config.toml
n_layer = 8
n_head = 5
head_dim = 64
d_mlp = 1280
vocab_size = 8192
norm_place = "pre"
optimizer = "muon_variant"
lr = 0.0123
decay_shape = "pow"
final_lr_fraction = 0.0
steps = 8613
MLP neurons of a small language model. Each row is named by its layer, matrix (down: output weights) and neuron, and shows model dimensions 144-271. Each number is 50 + 15 x the weight over its row's rms, rounded and kept within 0 to 99. A neuron's up and down rows have the sign that makes its largest values positive.
Before each neuron's rows, "raises" lists the tokens whose logits its output raises most directly, leaving later layers aside.

raises: "ment", "ments", "ional", "pon", "day"
L5.down294:74 47 47 42 45 52 55 59 57 86 00 42 52 74 52 71 44 40 60 56 40 37 64 61 37 41 51 55 56 49 55 59 60 30 58 51 46 75 42 59 62 44 37 77 49 82 36 36 74 20 42 66 15 43 70 31 58 46 43 58 38 60 33 25 57 47 47 50 63 54 34 55 55 41 49 49 62 35 44 82 76 23 26 48 38 26 20 47 78 50 59 60 44 63 42 40 43 52 15 65 69 48 21 56 27 66 57 44 42 58 38 62 53 52 42 45 28 70 74 74 54 47 89 62 53 52 63 50

raises: "ize", "ise", "ison", "tain", "cer"
L5.down121:65 54 38 62 62 50 33 46 54 57 23 53 69 19 31 43 62 51 54 73 08 33 45 25 36 83 10 44 46 48 58 26 48 53 38 59 31 43 47 64 37 61 46 52 12 39 44 44 73 65 61 59 35 79 53 28 84 55 66 51 29 47 05 31 23 36 59 49 54 62 45 69 45 57 59 30 58 50 41 51 46 45 37 33 50 58 34 22 42 67 51 28 43 36 52 65 66 37 56 52 42 43 47 63 75 54 41 57 43 64 75 44 41 34 74 65 57 56 43 67 71 48 46 18 61 63 84 49

raises: "s", "list", "op", "iv", "ions"
L5.down766:52 49 46 46 62 68 67 37 33 42 22 34 64 51 30 60 46 56 72 47 48 54 50 29 38 55 28 46 63 59 42 44 70 55 61 58 50 22 41 31 47 31 70 44 55 50 56 52 43 28 83 34 67 41 34 63 45 43 47 74 56 51 41 53 57 60 62 54 21 40 38 60 71 35 37 70 20 26 54 51 31 62 57 26 52 34 41 71 47 73 55 48 26 38 39 14 16 67 76 57 54 41 57 47 56 53 25 32 43 56 31 53 68 41 42 77 88 45 62 61 59 34 44 46 66 66 22 40

raises: "ator", "ary", "ating", "ation", "ture"
L5.down771:62 24 23 58 44 01 47 76 39 56 63 57 32 41 61 40 62 45 43 50 78 42 39 77 59 61 40 56 59 62 60 72 76 32 53 45 40 48 46 53 35 41 77 73 52 72 66 30 49 40 69 64 39 45 47 69 60 55 40 18 26 49 80 57 34 62 56 47 63 53 44 56 61 53 61 34 46 62 58 65 39 59 72 59 68 56 49 33 49 45 48 45 50 40 73 13 44 60 50 54 32 32 42 60 77 53 37 59 61 17 54 48 57 51 24 55 53 76 52 28 48 44 51 44 29 42 28 67

raises: " to", "table", "ever", "to", " that"
L5.down912:40 54 46 58 77 50 30 45 47 45 62 26 59 72 61 78 38 73 23 67 49 33 67 60 70 59 55 50 52 51 28 26 60 52 55 44 49 68 42 46 28 48 29 57 25 42 54 34 57 43 49 62 42 29 40 47 52 30 47 73 41 34 34 42 52 27 63 55 68 48 68 54 44 46 40 58 45 33 44 72 59 55 78 51 62 56 29 31 77 51 50 57 57 53 21 58 59 58 43 57 69 59 52 50 36 58 49 65 70 47 57 16 00 67 56 69 33 60 58 75 45 67 69 42 25 29 69 70

raises: " they", " he", " it", " =", " is"
L5.down820:57 35 58 47 97 56 33 33 78 33 60 22 48 35 79 87 53 62 58 50 29 78 25 58 72 40 49 56 42 22 49 54 62 83 48 54 62 54 40 59 67 40 40 30 48 39 60 51 44 73 66 85 68 36 12 37 51 43 47 39 53 60 73 26 54 57 43 55 47 28 51 58 50 60 38 75 64 53 49 73 52 49 32 51 40 50 53 54 50 26 40 61 41 60 34 29 51 60 79 56 81 47 26 36 49 35 61 44 74 40 56 73 54 66 50 82 29 68 35 37 60 37 61 26 24 26 37 76

raises: "ly", " to", "ity", "ities", " with"
L5.down904:60 54 33 38 75 42 67 35 36 57 32 56 59 25 47 36 57 50 40 25 60 41 59 56 61 69 48 59 32 44 50 65 49 66 42 37 21 26 47 35 50 64 66 61 39 34 38 67 37 45 33 58 51 63 52 52 28 59 37 68 49 12 31 72 57 44 33 54 85 59 48 49 29 62 44 49 43 40 51 10 59 24 47 56 63 41 63 45 50 69 59 50 50 63 54 37 35 46 44 67 41 84 59 33 63 81 66 68 48 56 52 45 33 86 52 50 47 68 76 75 40 48 58 19 64 55 40 41

raises: "day", " time", "way", "rough", "th"
L5.down257:79 37 35 33 39 42 39 40 50 45 47 47 38 51 54 49 38 69 67 48 32 52 74 66 78 08 26 30 52 72 57 62 40 58 56 75 39 60 38 54 62 33 61 49 41 62 29 73 25 41 60 23 56 66 29 42 58 52 62 12 75 72 49 50 63 50 50 51 69 31 46 24 49 46 47 49 47 37 71 61 43 57 64 48 42 54 48 43 48 57 54 61 57 52 45 79 49 40 45 42 45 57 56 49 68 25 55 41 71 57 43 45 53 42 47 55 63 30 55 69 62 45 69 49 22 54 47 67

raises: " their", " him", " the", " its", " his"
L5.down495:31 25 52 33 47 82 41 48 40 47 49 48 35 34 51 39 62 59 31 37 00 42 36 50 56 61 55 58 37 64 52 50 35 70 51 43 59 21 38 56 24 43 44 52 29 76 50 64 40 41 45 72 20 69 65 52 57 55 12 39 60 28 32 61 41 30 39 35 58 55 48 43 65 70 41 52 49 54 41 39 44 29 53 47 40 53 44 37 64 65 58 64 82 70 48 50 66 70 40 56 30 24 50 40 66 54 39 40 55 63 39 21 55 47 60 44 43 51 52 55 64 64 57 41 33 47 61 74

raises: " they", " it", " he", " she", " there"
L5.down346:36 32 58 15 47 42 12 38 68 28 53 02 27 45 52 84 57 63 68 50 00 38 31 38 54 61 59 39 48 45 53 28 67 71 36 61 57 45 52 55 68 32 52 38 44 38 61 46 56 41 26 55 35 21 58 59 30 36 30 53 62 46 76 36 28 48 67 50 39 41 42 46 53 50 68 46 60 63 50 39 63 30 52 60 59 48 48 45 22 40 70 63 52 60 56 78 60 57 38 52 53 56 42 52 49 62 59 46 61 66 54 64 39 53 54 64 25 84 43 42 40 41 37 43 37 55 49 68

raises: "ly", " before", " by", " after", " prior"
L5.down639:53 47 46 57 60 42 23 45 50 75 45 62 46 57 50 22 45 70 56 48 43 39 45 67 59 47 34 37 55 56 54 39 53 42 65 43 57 43 35 53 35 50 36 76 48 63 41 47 64 82 42 19 76 52 62 31 71 56 30 51 41 46 55 39 51 29 36 56 38 88 78 60 53 54 63 58 22 29 45 57 41 52 52 46 71 52 41 52 81 55 65 52 70 67 52 49 28 37 44 25 61 44 32 44 36 66 43 55 59 57 37 25 81 62 21 54 66 77 51 60 55 35 31 49 68 47 65 43

raises: "es", "ity", "ities", "ese", "aries"
L5.down934:41 33 56 40 60 38 38 40 35 27 47 53 65 41 59 30 67 40 35 39 74 44 66 44 58 56 60 59 73 45 49 64 67 56 43 35 12 62 82 58 51 36 77 68 57 56 43 51 47 53 48 67 27 51 58 68 32 68 47 75 47 51 61 38 31 55 07 12 54 41 74 57 50 27 46 47 38 43 35 48 32 53 32 41 46 36 60 52 59 57 31 64 21 39 66 60 54 66 56 66 76 54 52 28 46 63 48 42 34 56 64 40 28 56 75 63 47 75 35 42 29 64 47 47 46 62 63 09

raises: "ize", "ise", "izing", "ization", "ee"
L5.down983:36 53 42 57 55 30 23 41 45 79 64 58 67 76 38 46 46 28 11 30 48 44 40 67 65 54 53 51 52 48 35 22 59 42 61 37 79 58 47 39 75 49 57 43 76 52 72 39 48 47 36 26 53 58 47 64 44 56 33 34 60 39 51 24 45 60 47 41 55 48 45 63 27 54 28 37 33 66 45 86 55 56 45 32 74 58 42 46 54 65 61 33 43 59 51 76 44 84 40 14 57 66 53 57 29 42 55 50 59 49 67 57 69 39 60 41 33 34 68 76 69 35 81 25 67 56 69 51

raises: " they", " he", " there", " she", " that"
L5.down1138:31 32 38 51 67 59 10 42 42 28 70 31 48 56 68 61 18 45 78 29 27 19 42 55 64 60 46 45 46 33 34 42 56 37 52 60 71 36 60 49 36 20 47 51 24 43 67 14 60 28 53 31 49 07 61 40 61 31 66 76 56 41 71 59 62 61 66 73 60 44 33 49 58 26 41 51 42 39 57 33 81 58 85 49 60 48 43 63 49 33 45 27 45 49 62 81 33 74 34 57 49 51 49 30 31 58 68 47 75 62 58 27 25 39 60 65 59 72 27 40 72 54 48 31 33 68 62 63

raises: "mer", "chan", "uel", "lus", "lum"
L5.down361:33 58 41 55 61 45 56 40 46 48 53 41 63 61 73 52 61 33 31 35 99 39 56 50 61 34 60 40 50 27 19 74 52 26 57 45 39 65 36 38 71 43 59 35 42 51 72 15 84 50 54 32 53 44 63 43 58 65 59 56 52 60 36 15 90 28 57 58 54 72 31 58 39 42 40 57 48 57 36 49 70 51 78 56 52 60 38 15 56 35 44 34 62 46 52 47 76 29 30 59 70 67 26 56 67 59 57 47 53 54 35 53 44 68 83 52 46 49 22 63 39 44 31 60 43 40 49 64

raises: "pet", "ique", "ical", "iller", "ist"
L5.down288:50 57 24 68 91 61 37 62 67 78 38 38 46 42 55 53 45 36 49 57 67 45 48 85 66 43 38 37 54 31 45 52 32 38 39 53 59 29 40 66 51 36 45 36 69 41 64 38 54 34 61 49 67 24 63 56 48 55 70 79 47 21 57 64 59 40 44 63 64 69 42 65 44 74 64 37 54 43 56 82 58 75 37 65 73 78 16 43 43 66 68 37 10 44 51 34 46 48 33 30 69 40 41 46 55 56 21 26 50 53 50 68 52 68 27 64 46 28 65 84 51 59 74 40 36 59 55 79

raises: "ation", "ations", "cation", "ator", "ative"
L5.down1079:48 76 59 57 65 19 47 81 50 24 72 44 59 48 59 74 39 67 30 60 56 46 40 54 14 69 35 42 50 60 39 48 54 32 63 74 62 74 55 32 70 41 58 55 42 39 68 47 53 69 43 37 49 44 58 57 19 41 70 49 03 75 78 72 63 50 50 68 61 39 47 45 57 50 56 43 53 48 67 80 59 52 36 61 60 46 55 39 58 80 36 45 41 75 47 54 47 58 75 51 45 55 23 79 60 39 47 51 37 50 38 88 56 68 48 41 75 57 53 41 32 25 53 59 37 41 39 24

raises: " However", " In", " This", " It", "\n"
L5.down925:66 39 56 47 46 44 56 52 37 48 30 37 56 36 42 60 49 34 50 58 00 42 46 54 50 56 51 52 54 34 58 55 51 56 40 63 45 26 52 44 61 43 51 47 43 80 55 40 43 55 49 41 55 49 53 65 07 72 63 56 25 62 60 58 38 72 52 64 48 46 60 33 59 61 57 40 79 65 39 54 74 43 75 26 64 57 55 47 37 45 62 58 29 61 56 65 44 46 50 62 59 62 45 63 62 46 75 48 51 80 34 58 46 47 48 51 40 63 64 37 49 53 47 38 64 47 44 43

raises: " who", " a", " an", " another", " born"
L5.down33:90 78 50 61 59 45 57 27 25 52 39 52 43 61 65 34 59 44 48 57 18 60 70 42 36 56 47 58 60 68 26 58 29 27 67 38 55 33 37 56 42 69 55 71 47 60 59 63 18 69 58 46 92 51 52 68 38 82 44 42 52 68 09 43 62 24 31 50 53 54 53 34 53 48 30 52 68 67 48 57 23 48 64 38 51 32 51 23 46 61 25 23 40 58 59 41 53 51 56 68 70 50 74 39 57 52 53 36 52 26 51 68 49 44 51 52 40 45 50 41 38 58 33 50 54 50 50 68